Weights of a small GPT-style language model, trained from scratch on English Wikipedia.
Size: 15 layers, width 192, 2 heads of 96, MLP 960 squared ReLU.
Architecture: rotary positions, no biases in attention or MLP, capped logits.
Training: 608M tokens, 9282 steps.
MLP neurons of a small language model. Each row is named by its layer, matrix (down: output weights) and neuron, and shows model dimensions 96-191. Each number is 128 + 24 x the weight over its row's rms, rounded and kept within 0 to 255. Numbers have three digits each.
After each neuron's rows, "fires before" lists the tokens most often just after its 100 highest values on Wikipedia text that the model never trained on. A number after a token or word is its count.

L8.down39:148165140160133097126109137140143119079123110139109058141093151138125167112109139158117087167123140169133155121189135116134137088107168098091124153119133155128139092179125144103169102126122177088124117118090186115104150122108113107087105136117119132147183103106091155113171165148072101145
fires before: ":" 30, " in" 17, "c" 10, "." 4, "ch" 4, "w" 4

L5.down677:131140156129131112117112101100135126141127132128175149112138156117150139099163124108147143169134090112126123159156139141140137110135107110127119152107093176152155112096128107164114082138083143085088149172142123057122113153094118119092116154129132168129113091120137145156150115118115110165
fires before: "em" 45, "he" 7, "ul" 4

L11.down441:143175109136103125126136122102099149162155126105125106168141095140085146140118141117104105159087121101120169096146133133087150074143117157124125127115131120126147150166111143092124163125119132159097136143120131104113159135161109121124121107146151125096135117138088141158180146067160155087
fires before: "ia" 42, "ian" 17, "ish" 13, "t" 7

L7.down580:136100126106142161106107174127182114126116184126107109176110112104101081172134121105124139201090093119123127117134147103104159140144090150119130105150177090139120096094115131143123081106120149122132107182109139118143130128127109143125120105105094109128160145139105108144113148119140099144
fires before: " " 40, " P" 5, " U" 5, " D" 4

L11.down596:134124150130109124122121110122115119148109131099164127108153132153094130141114122114106158122187152135136136125099080129139076108120156090148118090088137124168100133177129089110089114158136088138176118116111100134092104104126141108133123131103119104157103118078112120107110139112125078112
fires before: "s" 23, "0" 20, "ory" 6, "," 5, " c" 4, " med" 4

L5.down515:132103118137092137154147132120147137107124144122157131162115145092134131174130121152141114077137180106122125148130081117147172118120136114135106165140112100119093154133098155145135118165103123134122140121119141081163147103128123124106093136151184104129132156101142152137118141118096127165
fires before: " " 59, "|" 13

L9.down831:143135114130163101147094137142126104142134125085132084174114074134119123122160143158121105168121154111129118170122138137142081123178091144115082152129105107193130134117088077119145165118125136134114153111117151120144112175154130132178140090161126121114104099136153130126097114136082149110
fires before: "-" 97

L5.down167:093110079082155119129174168164167133145141125139146125152136142132133112090102151122141117147119129117144110137111135115110138106128146120134097151181129064105096161107104151148125174146155131131121140165116151113125139116144128125093110122135144116158127103184127105114161150149142117180
fires before: " " 47, "," 4, "il" 4, "k" 4

L2.down574:143081117146127134149130129111138137077156159117145111131115147161119113126128118116109132154131137108081138153154116118132128123101103187109113125129117089112063132115112143086106141107122109147132156152130156151118110088146120138109151152064137116118135123161155145112126091139131141151
fires before: "ed" 17, "ect" 10, "er" 9, "ation" 7, "ory" 6, " and" 5

L10.down275:111122109122207137122140114110077151157150140147089104127105130107131139145114124090140159109110124091128150161144156130092158145109125123073101128110139130144151114146148142134126138142139191170116118143124101090132096093134157116082127083124097082156162129142086123146108140144158155202
fires before: "le" 24, "is" 10, "\n" 6, "l" 5, ")\n" 4, "t" 4

L12.down689:131085138106126159169136133144135110124158109127164159139125175116116126142122102141108132110129109137137157109083159126132132124143106142163105095099120174101097148106137153147137111136109118119123141173150170131102107089173137128149136086105115113132104129111167118111135131143117110149
fires before: " |\n" 82, " |" 5, " |\n\n" 5

L12.down142:158094112127114133114098136115122115156082179116094135158127141151118111107115082158136119140106121131137152145118089146099141111111124108163138123103112162124115116112144144158115063153104164127125151153155138136089156121131122090174139114150144130118125100105099098125118131166169100127
fires before: "n" 47, "il" 8, "gh" 5, " " 4

L12.down369:096088093139108141125193156120086083138108109086102110118127101146165130123155138146152108149132157089128136113163139138123146154136101132138134134118108154119110104137158140164147120135093121167132136121154144127134117162100142141188081161113152167089127137119085099120122146135106125149
fires before: "201" 16, "202" 15, "ing" 14, " of" 11, "200" 10

L11.down369:142131133118128129163125115126148129141141142137085097103120136118119157161122136091113113099131124147108142133144131118116155181112090150133096129099077082134161144132077114135117174111149167121158133128138127096129131117111144103166120136107111152073132141076172167137084120099122149127
fires before: " |" 22, "," 11, "ian" 8, "\n" 7, "ia" 6

L7.down226:140124146105155122121138108111139149115113140148190109096165128103135086135075156123160118107171117095088129118128133124136139115105149141114112139139145073146138154166151124098109137137131156127150107138090160143129088155139145110179140133163086120179137118106153107131140084093124123086
fires before: " " 81, "ry" 5, "y" 4

L9.down117:113114099127117121120109115149100124177138140125087143089136110149174140106149106095133153121135120122113149127127079154102151109098118149145123113136136172132147185160138159135111149150135129121098141167119159086149133133073146118105133123186107165136140115103105131115157146125115126135
fires before: "resent" 16, "3" 11, "4" 10, "5" 9, "19" 5

L5.down672:137134106111074135147128090128126130098158161123136105155149119117125124149128116112133114138159121123156126126123131131152146116168163110092110151162139086106155129126107113114075119175133143137111111115101180104120115130103125103104079092149112105145112081100161124133147121165121148135
fires before: "fter" 14, "s" 12, "\n\n" 10, "I" 10, "inist" 7, "cc" 4

L9.down950:121144164110168163167122161158093124104183151176155114123148141131152166072130106133142082101117140155146155128119144123099134148106133143103104165123124099139140159138131104102134106119119105108131118100111101094153129115141157098110172162160134104118126125181135113110142141082120146114
fires before: "ed" 30, "el" 10, "ur" 6, "le" 5, "u" 5

L9.down472:139148130120172086151113145133116116156139086066126121135117089148124116125140133110134160134113120126125135090150116115116134176064134116062121138128139153132137123103167154151138117115151153158131125135157117121081125142156082077109090145130125089132155097089090135142107133160160078146
fires before: "ed" 35, "le" 7, "t" 6, "ted" 5, "les" 4, " that" 4

L11.down252:125153111097136160195145125093133092130125132133144151127113136123065089170113197115142111084164113140121144151123126130151108093099116122148119118121130083105153157120127143138156110089126096125106139141174142100138114124116165134176101116108163149151129104106114153104109119097139142152
fires before: " " 68, "ife" 6

L7.down478:147119096149118099099136160131143126113185151104129129143119125116149136154120119122147094134156120126106094126130115109145159138126120122132120112118093136158144161116142117149155094157137113109083081114109087156133162110108142150174086135143122150129114114142140146122118154100150101182
fires before: " " 45, "ig" 12, "ment" 8, "ial" 7, " B" 4

L7.down749:135122116066149134166140129119129142135149102120154152168098146148112124122162131121109096117089103133118117114127139140132153111122139147110074055089135091093097158105136137157120159155104142135114104122109152138142112115122139133156114131129093095191101110123128136076148123136140092151
fires before: " |" 20, "a" 11, "ing" 7, "O" 5, "C" 5, " S" 4

L9.down798:129146143101183128151151151138157112105127146112110133118147092159135141133079132142150124127120115118117165134126157094167146130146104132134082130116104122138139139131116123140148102123111123151136130174169158090128107159110135134137144176129186119108124150130110152143160156111078135142
fires before: ":" 18, "–" 12, "ed" 10, "ence" 7, "y" 4, "ice" 4

L8.down52:164122126096119141142117116118152123144151124111136157116123085107119165098131067149110151124138110142111115101137123098098118070114147129118152146124109112163074113130128112129096079119114133165116133125085131150148150181143113156165112122107104144142161134122151121145121072132135091144
fires before: "y" 36, "ry" 7, "en" 5, "ri" 5, "et" 4

L9.down43:132129129133106104127069133141109139089130119124102103140108088117124119131123122113131116104132145148123116140114122106152068138157126164162123130118059149118173158109121113125122147094099070153121096133124113100152140154120131135118111127102148144101137108165153153133111132171180105106
fires before: "is" 16, "un" 9, "ph" 7, "v" 6, "id" 6, "os" 6

L5.down110:115123165112115099120104127170113130153164110135112128058131138137086078141115143144176151130123130093136147137134113145103141171106108070148143130159150113144173131104117154078129140153096133158132155124100141159096132121153157121138152109113140149097151121130117132095147144161108086082
fires before: "ath" 26, "f" 12, "ect" 10, "am" 7, "u" 6, "st" 5

L5.down826:132133138156120120121131109146135138081146124144145141113148141148090123138124109183132153143117145147150118102098160066068094129108179138150159099154094112118139156122078103155154163097171122106109113121061127077157106114125123153144112111098071117145095128156132127158141118150106129125
fires before: "|" 68

L9.down82:126154077163109085137131097107121169147138135141152131139124186117100107092161146113131094072140164104109141151119130136138097124118125110143141149156169145142135138134127154110141106150134099174145138156085183102134174087132143110144114138135096160111148126141157134118141130093136152089
fires before: "er" 26, "an" 12, "ale" 11, "h" 5, "e" 4

L10.down105:114117115146118079098158141148105131132119124176108191120129111124144151092136156166129153117129187121171113116152109131136137170150110078083106116110148136123178069100113139116115114124142123129160117153137137163120135129119102139113134131142139124157083168128143074144139122150177136151
fires before: "f" 22, "g" 9, "v" 7, "use" 7, "r" 5, "all" 5

L11.down898:134115105118124124151117151149058115117120124159113120115156152076132130088138114110120097093109135120140133119146116155187155130124125119110159166108156119140081122110151131142106131135193119135110144049151108155152178134061137167135106150130122133149097111146152090114147181138138147111
fires before: "ed" 27, "ife" 11, "ous" 5, "el" 5, "ight" 5

L10.down238:127129094091114140112112155163137140138149084120136130135117134127131108113120149114120103131167129137110155098092140121109167127116119163108135121119118147120124139144137167137113155100102108148102131145154156146172103126154095116167132119165154156097102119109088126135086144119183165119
fires before: "st" 13, "c" 11, "cess" 8, "v" 7, "n" 6, "ce" 6

L10.down623:098154112148116146097162133126113088129163120067129120087126086118129166164137122139153129168192122094123117120114094111129181109105114094084147112113131109135167133127104085125111145106159116094151141096126115126121156096124137081110096155126125109161092128085140116121092124112146131157
fires before: " of" 21, " and" 12, "ial" 9, "s" 7, "," 6, ":" 5

L2.down505:123085077125114120094094114143138146152138127126117104090182112134184185160134181099166118121119093116172101117085143109111138128120118136112135127140109089086099149123121155159114089124124136107151125161117105104146096116151159131150145140139104196115131145125123132131094142142144135132
fires before: "re" 13, "ut" 12, "ial" 11, "ond" 10, "hn" 9, "ies" 7

L11.down394:152111159106125121144111141122123116158115099114120130149067106126117127090132143187154178151100122132154109111158147133103074121135109123182116184157107111112136135126114119156161133195128113107116138132133112111132132165089126135111086109144119134130076096147146128118153094164151091146
fires before: "0" 15, "3" 11, "4" 8, "8" 8, "9" 7, "7" 7

L12.down573:105099123136127135091138130113115180129112121140128110115168106126076117145132108138148093156161138178070141150145123104120170136104101086139149134136116112135143127144138127114158162075094132124186113145164105149095119149142134146092095112170135169118139118108110138129134098143125118130
fires before: "h" 23, "el" 12, "ep" 9, "et" 6, "ical" 5, "as" 5

L8.down357:140111099121109091128155141079090148106113151134123138106160132116146119108092126114144105157140128107160104192143124131108138145106108150166147150068097143135135164150138076162143121113163138127111075160078173064113122133129120119117089130129115127155132116121129105165129104063102135102
fires before: " |" 19, "ia" 12, "t" 10, "y" 9

L9.down804:095160096131089129097111077146072139111113094147139095150153108124097144068167123139173166137115122150155153124140105174126112119087095113096113102143096122135143123132123097116107125156072142153119092119150135120165138147140125125150112169147152143142105138151144123135089124110161129115
fires before: "n" 19, "ed" 14, "c" 13, "un" 4, "id" 4

L11.down530:126155133135129113125160128137128141098099091147164148136130116103120094104127111108116149156144175143081097106129146107126167142132137125127134095123126118142156126149145149171136148137115143158145112146155171129106138151101127139178145101165124160177124146144129114135157166114125132140
fires before: "f" 32, "v" 14, "ow" 8, "ie" 7

L5.down430:128164128167093143148161075088110103156145159110144135156104190146080132097120154172122138124082114133122156123120110081090118129106160183143118159146098138109152125123129160133114122137152146118137128132111123155094132099135141127154134122172158109150114169111120132124119092102158101169
fires before: " " 88, " —" 9

L10.down214:151146106160177136140112162115137143121148133113102160120152099107120109138129127125142092111140104104114144121145126108140130131122110141145143152158127122161111144133130164133134145139117116115157136126158093126091143163110089167084137161129158145142115107176097140046102125181134122090
fires before: " " 22, " to" 13, "h" 8, "ton" 7, " A" 7

L12.down528:138104129088144141104152183120091125133097156118129085118115062117145134109073148119125145120139094098121107087132092152138118136091145150125155128113089127118113131132118119142131134120126124121117107127112148156153133115084132139093108141123168118110121088103144122145128149149088118098
fires before: " in" 14, " to" 13, " from" 11, " on" 8, " n" 4, "." 4

L11.down873:162109097112125103131142143157120113126098128152096153142128133177131113151152142132132141117147115125126125141083123129092116149204159132121137148165118137141125149142139123133118092152098128151130122144136117166089120151156121110137155111152176132139191130138134101153117161135143178148
fires before: "is" 35, "rough" 17, "ough" 12, "at" 6, "us" 5

L8.down841:088103083107167149131135137101102123142138112136103121152123130126108112103136169170146096092145120119142065126130149138141116123144097141138144111139080146116115161125135122141136142131111147141144147133095151183124096146121188114119159135168074134112101165116129116160095164135160145139
fires before: "ro" 23, " " 18, "j" 16, "att" 5, "k" 5, "ork" 4

L9.down513:124107115120148118116158126127106119127126095131129110113178122101155152132161101176126115131147088182138084168122156132093128138124137149161099138118137116188149137180134116132122143138116116089145155154130122112145125127104078083169160135165149119138125132171148143127114122099148137098
fires before: "ed" 32, "e" 10, "ing" 9

L10.down360:152107140158115077128094106130154117119155127155117127128176118107136122116143128140119116159098158102144111163175149124112144118149083141131132123119194156118070107113078115142112139130107150126084144120123107140093129161119169160135096102150138173124141162125103086150153161156137123143
fires before: "ar" 29, "s" 9, "t" 6, "ect" 5, "ch" 4

L12.down908:086144122132121162135120124119132139139126117146109166111103171090103106126146113150123088120104165130119148086112100176153135124098131107127143177132154117125167133168091128118073107118130137122132164134126180144133157128102093107126102106121162124108099114159134133117117138106118150147
fires before: "y" 37, "ied" 14, "ies" 10, "inal" 6, "ing" 4, "ents" 4

L7.down298:149080126085159124109128142103108141109159135137174169094172145125091097161112129172105141113142129177091161074128143097107091139115139164086128100147151120131124158091125143115134128089096156141133093156124135136129066181098130136162125145194127147144129117115163101104121138142149138117
fires before: " |" 27, "el" 11, "c" 9, "ern" 6, "p" 6

L9.down49:117103114145107092151120117103161115147120160157183146095112143167113127110092140136136121190137142124125119163113095165103149160141124138140122151107119161137124096139103097088148133126094106112132162100125153099114112120117130112055162147140116108158142121171151112173157096134112110123
fires before: "." 42, "he" 11

L7.down466:162105109084107129087114152141097130143120148139112160136100119122140087103131119090094132113122130117158136128166128090134132133130089111171150144180130075127101175108135096113117142130120089159123108159134105093123125109104127140136150155151107112156083103133139159159122096169148106158
fires before: " " 41, "," 5, "20" 5, "1" 4, "2" 4

L7.down720:121103112124100126111102122134084093162112150125111110123146131127107118116125134158139121172135139145154091132146101108094128141150155147115094129129081137151097137147114136151131152118145121163160158107102111132122140157091137099087127150103124142169102079174118159171118174077167134109
fires before: "," 21, "\n" 14, "." 10, ";" 9, "if" 5

L12.down399:116135131128130144109115161099126141147101141123092108140137114156140125121088136133144104140110131101113142082112101113110106175093053110151119111086130129177097150110138161138143107071114099161131167093109137178135127165136097108168114148118164140118121133113137115107118159134163118112
fires before: " on" 15, " in" 11, "ast" 9, ":" 6, "ow" 5, "ort" 4

L8.down496:127087107141083157137206132100105144112101084130140112128083153152156102121108121136117136104112127114115113126122144135103129171139086066151117152132106109095137183099133091138117106097123160126141118135136147081114119082092174154101159170142151186111139122114105123109128124110121126094
fires before: "el" 16, "ge" 14, "our" 9, "ag" 7, "ter" 6, "r" 4

L7.down264:155127111164178110158153129087104121152093099109107135107124132155135107144148152119095135151117136080066133148133150113114147122180120146118099096134125133167114150158147109137139145122125131132103141191108102095140133124159105108132157149078055107099137143122120118129118140147160188138
fires before: "ian" 27, "ial" 13, "a" 12, "ia" 10, "o" 7, "er" 5

L10.down262:118136146105109140127141138168142208149101104163095124125108129140135131127111108122115121091113132171174145128159060135164132126143120141123117129106085100117138119161130111080122146167124142104111186135130163137128125126138089126099108152123135134152134153137120129142146134188057172155
fires before: "\n" 18, "-" 18, " " 8, " C" 6, "\n\n" 5, " G" 4

L11.down949:133100109163119125192116090096121140120137138139123119128127122173124100141135110117100102158130138109114151132128113146120128135116137136149171112132108167104126159082079111181118144129135108128145138148131128144093145123130161115143118115127152139142166142112134119082165105177115118114
fires before: "ch" 13, "y" 12, "rough" 9, "k" 6, "g" 6, "T" 4

L5.down676:149098102153145162146135071125129148141096116141177159152176118137129170114176137125153139121109128133104116141150118107109147142132117106095113164102128125159110114166075123108134129131127145112133126146142132149152104117126146157168150118157116117127142127176159102147144140100128164128
fires before: "p" 16, "ab" 13, "m" 10, "port" 6, "ough" 5

L5.down406:107136121119132093133112147109117107136168104096115153122100127144092134118163155106086070103146152101122138097124153135143171140097139125102111109108109137133111163123099125141137152137145152133104103112077096089124140117112149173119113123143091113119153132093125136143127115074134126150
fires before: "le" 21, "'s" 13, "ial" 7, "ate" 6, "us" 5, " v" 4

L5.down78:125131138164104115109114114123096121163176138139087153111151108142151104152123146121070078118146106122097122154131107107121129124135112147133109176159142143148101155094069133176134131128111154158163101131061130153125145089129131140176131109106165141143138139112130121141140107103141133103
fires before: "," 18, "s" 15, "." 14, " and" 7, "===\n" 6, ".\n\n" 6

L10.down161:120128138125080109138107135152167128162121166099132159120125101149152133113127096136146149124095133123151142142181153123160156150151154122129099138144158132141147131081147150120164124072105114122120131103098125112138120099104087151107100144155094131113135157168096130143128113093134128132
fires before: "ition" 18, "it" 12, "er" 11, "ed" 10, "gh" 8, "g" 4

L5.down89:141141132124111142116110113109114140129079137132142153114087110115162104124107170099158153104151156118136114172106151137098105135160175118110095169163134147135101142107090109105129108118136125105101115126100120158102171104141141157154147110148198131127141160168096102126129109123182124147
fires before: " " 26, "ment" 10, "es" 9, "," 5, " of" 5, " and" 4

L10.down278:171138125136159136146092160123135103117131158125140127101121151101128147107154144144114153166135198082124139127156113116111160143120139076148117167074144139120152161124065135110162134131153141147139144140129145132154117109145117150143122157146132121098136161098135127133116111103168104127
fires before: "0" 18, "y" 16, "1" 14, "F" 5, " A" 4

L12.down151:147106111173088144129130137135137147144129123154150149166119109133111120147138129124114139160098122165186151134121146135106114136122127109117174179152081122141105131182126103118154094132129128190172127128081164104178166142088119139096105141141098139133144125121093137127127161121140153133
fires before: "ut" 36, "use" 12, "st" 11, "qu" 4

L11.down650:139114098151123100146176134135082125127154077108136067163103131099075095099124143115125137087104149149148121175150146089173142127092106143134126148132115114120115155106141139143152132104142153117100108150112130080109129120089181124152137099150195116164115121142159168116121176147133139166
fires before: "," 27, ")\n" 13, " |\n" 10, " (" 8, "\n" 6

L2.down217:139132131121136134133130100101146159125171130096141107154176122098136133141138134154151163179072137101106116143120132112123146149117119144147117105176131111151163148099107096116134135105154096148087122156139164173157149117109113160109099147143117091127170130154128113127155124097117132131
fires before: "ased" 30, "ase" 15, "g" 8, " the" 7, "ly" 5

L9.down557:094149120098148106135130166120160134094114129132150119150076098158146172110124109149170093135143129108106136120145112139125064129102140118128138152092093101145098135115120101140111098121147135132127139144117128125120158101113155141184085142147149145083131129110100131143098131140144136141
fires before: " " 44, ":" 10, "ik" 6

L11.down943:096134162131128152108140150143097132085125122113115108146126127106149114146096132108158109099126164145142117113098143136170138116143145105159139081108127150118101135106133116146161124147135103096099166106075133139122164127153116150073141117138114124145127140158091074125107137151165154127
fires before: " |" 28, "ot" 11, " L" 7, "est" 5

L5.down43:130128113125124127165086114126157140137120098144109153140113143138118101084072143154123130128155149136138119127134132109135117146104058137133121146155127114114114171127122119143087095114084153151159129122126125090143143127121103171133107140152101132112117109137101112119120090126173109134
fires before: "ess" 27, "le" 16, "l" 7, "ies" 6, "ent" 5, "io" 4

L11.down314:091143097092171152140144133102112165110136130189094099128144114154195108126132173094108110145130136136151136130151119115140113143118172135122126106078109106086135109130126086142142109134168142094115129141127119109148119160157151087117126100141132074146120105108096100141066136119123101144
fires before: " " 24, " |" 19, "ot" 15, ":" 7

L11.down725:071143141158138149130141115169139127142144094111109129121168160160124088107099111148113148104128115176078130109128138113138185137124150121164115145099104133145133140162176133115112116121105090098168143109118136127095101127116079132114082150112086121114133105126136106156155114147157126143
fires before: "as" 20, "et" 13, "m" 10, "f" 6, "ep" 5, "es" 4

L9.down158:155111097133128097145117152116121101156161135084144117109186104134082107160107135153192110125153111090092110147107093117144163131108135146126154128113175120150114156121071103126134114071107133121118115139115123120161135113096123124134089138123126119159151142088110157136141090122148147112
fires before: " |" 20, "," 14, " (" 11, " –" 5, "\n" 4

L11.down56:103146129127105157171126142113093120140115125168139092101096095142100111143094101169135121138149202188098086148100126120175102104166101099143118126138088124162115155132156099131120138140141104138104146112160119148135119112126131144142083106128120111113105130140144129131171143109146151162
fires before: "op" 35, "d" 8, "ing" 8, "er" 4, "ers" 4

L12.down176:142141130069145116109122108124148121068150139170146163107136117094133092107137123137100142113186177137140114103087120130165117146117138138141112139111093167143175113128165131153146140133112132134144138167161089122135123162131113141096147137106120088149119119139160174109096125179110109098
fires before: "o" 17, "od" 13, "og" 9, "st" 6, "on" 4, "ion" 4

L9.down550:142121076149176111134133140123098097103149163116138129149129107160121110152093105140096104178140118125103161155137124137148114123150151105158039157147109121146148147147123124149138118110150146126137123123132107105152111157100083113108087106107115145122121099135122132144101112123155127132
fires before: "y" 19, "ed" 14, "ation" 13, "ied" 9, "ished" 8

L10.down383:124104081129160122129119103085068088133104150140129078121153114166135065106149127150096147136133116110113087178145131184112125128156123148122104098150115122169118147121158117116136133138121151157148105152122087116157170137099145125116148097132127118152094121094089132160127124165157145137
fires before: " " 48, " c" 6

L10.down392:109124129178117118113160170141117107119130143119104132139162097097144092142111122131141109127127164176132128135096093121114128103132112131091128151143115080150130132148147098094126133155091119137122132131109110124133149103127098111143122110126141138127134098122110098103080138122148164167
fires before: "ut" 25, "st" 7, "b" 7, "l" 6, "over" 4, "vel" 4

L12.down423:126161105115120144083148129126119127131106134146132111102170152080142117129123148158138117120122145131197071142160137160152159143172097134138066101129116087157120132094116157146129146134119132161142110144152105140163191122089154129147155141137136139128156106115105158162153141136190104138
fires before: " " 69, " and" 7, "o" 5

L7.down132:149149140137085164147141164145120112126107130119108092133137116139128140148138161146153100127144151110125097136094147121108152131131112147121104138115143137154176124120151092134091148151110158133159150124131165111124123130066152150182123093152159172141152053130127132119116149120122134154
fires before: "-" 72, "oup" 8, "ound" 5, " also" 4

L9.down323:147124106163154090171137122143136151162151129126117118178142092093139138163120137140110112167149142104142162115143110106112130151121136126127091146108122124121141096113142142127079075083133166106112095167128119132157097147096187117130134126157095111108149162119147129126117116117141158134
fires before: " |" 26, " (" 18, " " 7, "ian" 6, "," 6

L5.down642:126096094128115137129130136133099125143111125093126152092155098127160144167113137163146148118131144119101138118129102126119123081135136141061127107135150103118124122101117121124140146083150150133141133116138108136129146112112128170172094156155093148108081085151076116138109121128138107146
fires before: "ess" 15, "le" 12, "o" 10, "s" 8, " of" 5, "200" 5

L12.down698:082110101122121089123121129094142136145175132149155134164114107133163135146138137098125115120142160122161146144161123094207136116162136146099159155097130096122132134163118085131156160133093151102125153137118164133148142131137126142150136198142125114155108144118139115098113152109140079133
fires before: " |" 18, ":" 11, "." 10, " pl" 6, "2" 5

L7.down76:109139150129105139133147166119151071157089139148127110121123116150124091082141125160127132098150137143133185097147125137107136139098137145144092142092174145154146116129143125074162134120136096152125101141105129107120121124101111106093115112125075159129155152124145136150131140144140149121
fires before: "==\n\n" 28, "===\n" 18, "===\n\n" 16, "==\n" 11, "==" 6, " S" 5

L10.down924:171135102110141149152144130104116152119161123113112123150138112145098078113075099108120125181175149136114155113106125105149136110131132156124133114146174091126120164172111117114130122127136131116115072085104175176161125145181112102114082141141115156151135154131126123163135137152182118137
fires before: "er" 14, "ry" 11, "e" 10, "i" 8, "at" 4, " Aust" 4

L10.down511:128100088141131112136117143097127125117105147155110098145139126136135079116134153141133138149125140153143130112123130093137138148135123169099095154095175108102139147115119145078138131138130105151154130118133118137136147129120134120091135130125118161110109141118116120094137109171145103146
fires before: " " 34, "if" 8, "ound" 6, "g" 4, " f" 4, " Q" 4

L7.down47:166147112137142208132118155119096170133106135104128120124112104149082044177111188113107096115139103127121100147119155146113100132118097150161125164130151124104112108093115140087121125120122160110136073118116105133095151157139138132100114118090137159102138131163130180104144108110128117126
fires before: " |" 25, " " 23, " A" 4, " I" 4

L7.down497:135088141125107119120112148113108123115116157090121147158131107140151143172093177115097115151147078122106106146168100129128178111097146120113100129118123134162168123158126147141122097143161127138091127148141142174180103157129151089106131171155137132131136118134122148115188128115141097129
fires before: "at" 16, "ite" 10, "ile" 10, "ome" 8, "le" 4, "y" 4

L2.down331:119148140151137128094125110144109130130093158125155116099138127138184120123084138089114142131145103112086111150085130146075113146123081132121130123114137101086143140144137129148136102159118114118130112133148153110151070142130127143133126125142142114145124105146117121108151138116129117148
fires before: "m" 14, "ce" 14, "ond" 10, "cess" 7, "re" 6, "ess" 4

L7.down515:131137117132133083127104129113120128127118137142198170099109121142165102094089135128133139140128106106137119128121139099094152106114095106061108140117130121174121179128118107114099105081119161167107124160107109076123118146159131133120092149158163128119076103118088131131172095080127112114
fires before: "," 18, " |" 12, " (" 9, "'s" 8, "\n" 4, " " 4

L9.down156:168092109089165176097135100142148160134091167087169096113083153158134147114102116108131148152103122104101109121096127133122133093137144140146146105144162140128099120085125101106130133186159128111165106144109098112093135130141128099094148120093098124140111160124101147154174148135121079126
fires before: " |" 42, "." 38

L12.down660:147080114130113124161131119150141083184097128157128155113163130139144153178106124113153145129135153110120130138111073113121084116142137113098112164160145122139123132108139125162151130127131122138142155184110149063117152161075137106156106173118113068116139114105119151099151120118117128139
fires before: "3" 20, "4" 17, "5" 14, "0" 8

L12.down141:123071131105110112096118109111143154162140168146124133107135125132106133112116111094115146141163109113115173069135089108090115101151114139145140168117105114112139133125108109093127056109101149120160079151126122139107137135146156142077139150138153118133153134129123145129148138106087112156
fires before: "." 45, "ff" 6, "uc" 5, "ward" 4

L8.down319:140115148133090057116158164127100113106165133160125175135153095137161118094138168129112117097099152122107143116143158135136133143114130119120156100112140098158109108127098133099139092131158105149149145126158128082096161116149131132118166123157107153154098104122151153092122105118124158145
fires before: "an" 14, "s" 10, "er" 8, "′" 7, "in" 7, "c" 5

L2.down467:114088130115105107201130091158115158124146146157157137132136141164114091097166095111118085135108151184095145118110107117083110146135138128171123092150146086146099117129133126138128110114091146159132137156099139156141101130137111162121109132129142121126138102130130156150154086135141112120
fires before: "ry" 19, "y" 19, "s" 15, "er" 6, "ed" 5, "ing" 4

L9.down322:125165143138108143129118144140138116142125151156107082124131105115106107145093115106124117155112126159105117172113124125142138085119160119125129141149107113157138093064133123144097117144101119112104149131166144153136126131156110135122118081146097114135181142156095102114097173083156127149
fires before: " B" 14, " M" 12, " T" 11, " D" 8, " P" 7, " S" 5

L9.down426:153104101129105146099161096111141135152128133163126120139115068157138117167103149167118141122109127131160126120107124122119128089125154130098129115120161127090147100090107114172125161157074114075146120118113152127164136113151124117153132148102105134139146113115130119152103130145104167146
fires before: "|" 48, "." 6, "," 6, " when" 4

L12.down544:108156149096182119128122146124130108117160107126144127100107122089155145144084100119160148159143114114161114079134102129128131154128108103085156103145110152127107172099139135110078127163110144097114125163122156167101124115125142119124113107142122168117126115184145164099126158135114100156
fires before: "f" 17, "n" 16, "k" 10, "am" 7, "om" 5

L9.down266:146162122125137123103119145118151138124127133096127122111153098116117136114185118126137124082125129136106159117143155105106125093096116124164147084171132123125115104126136153150142120119184137128131145117157151059098159113116165109088116158124065154125114146140135129119119144141136070111
fires before: " |" 41, "ed" 17, "age" 12, "ity" 4

L8.down491:153151115163091113109139103121127109127125145140143129155172155115187139131153081130166127170107140126117099152150143100131146157146118217119111131112139160110150120102131137132095132146146176170102142147101110197137112100119114147103086149165117158137105145158135146134145126135125103131
fires before: "ment" 14, "ed" 13, "er" 8, "ers" 7, "|" 6, "|---|---|---|---" 5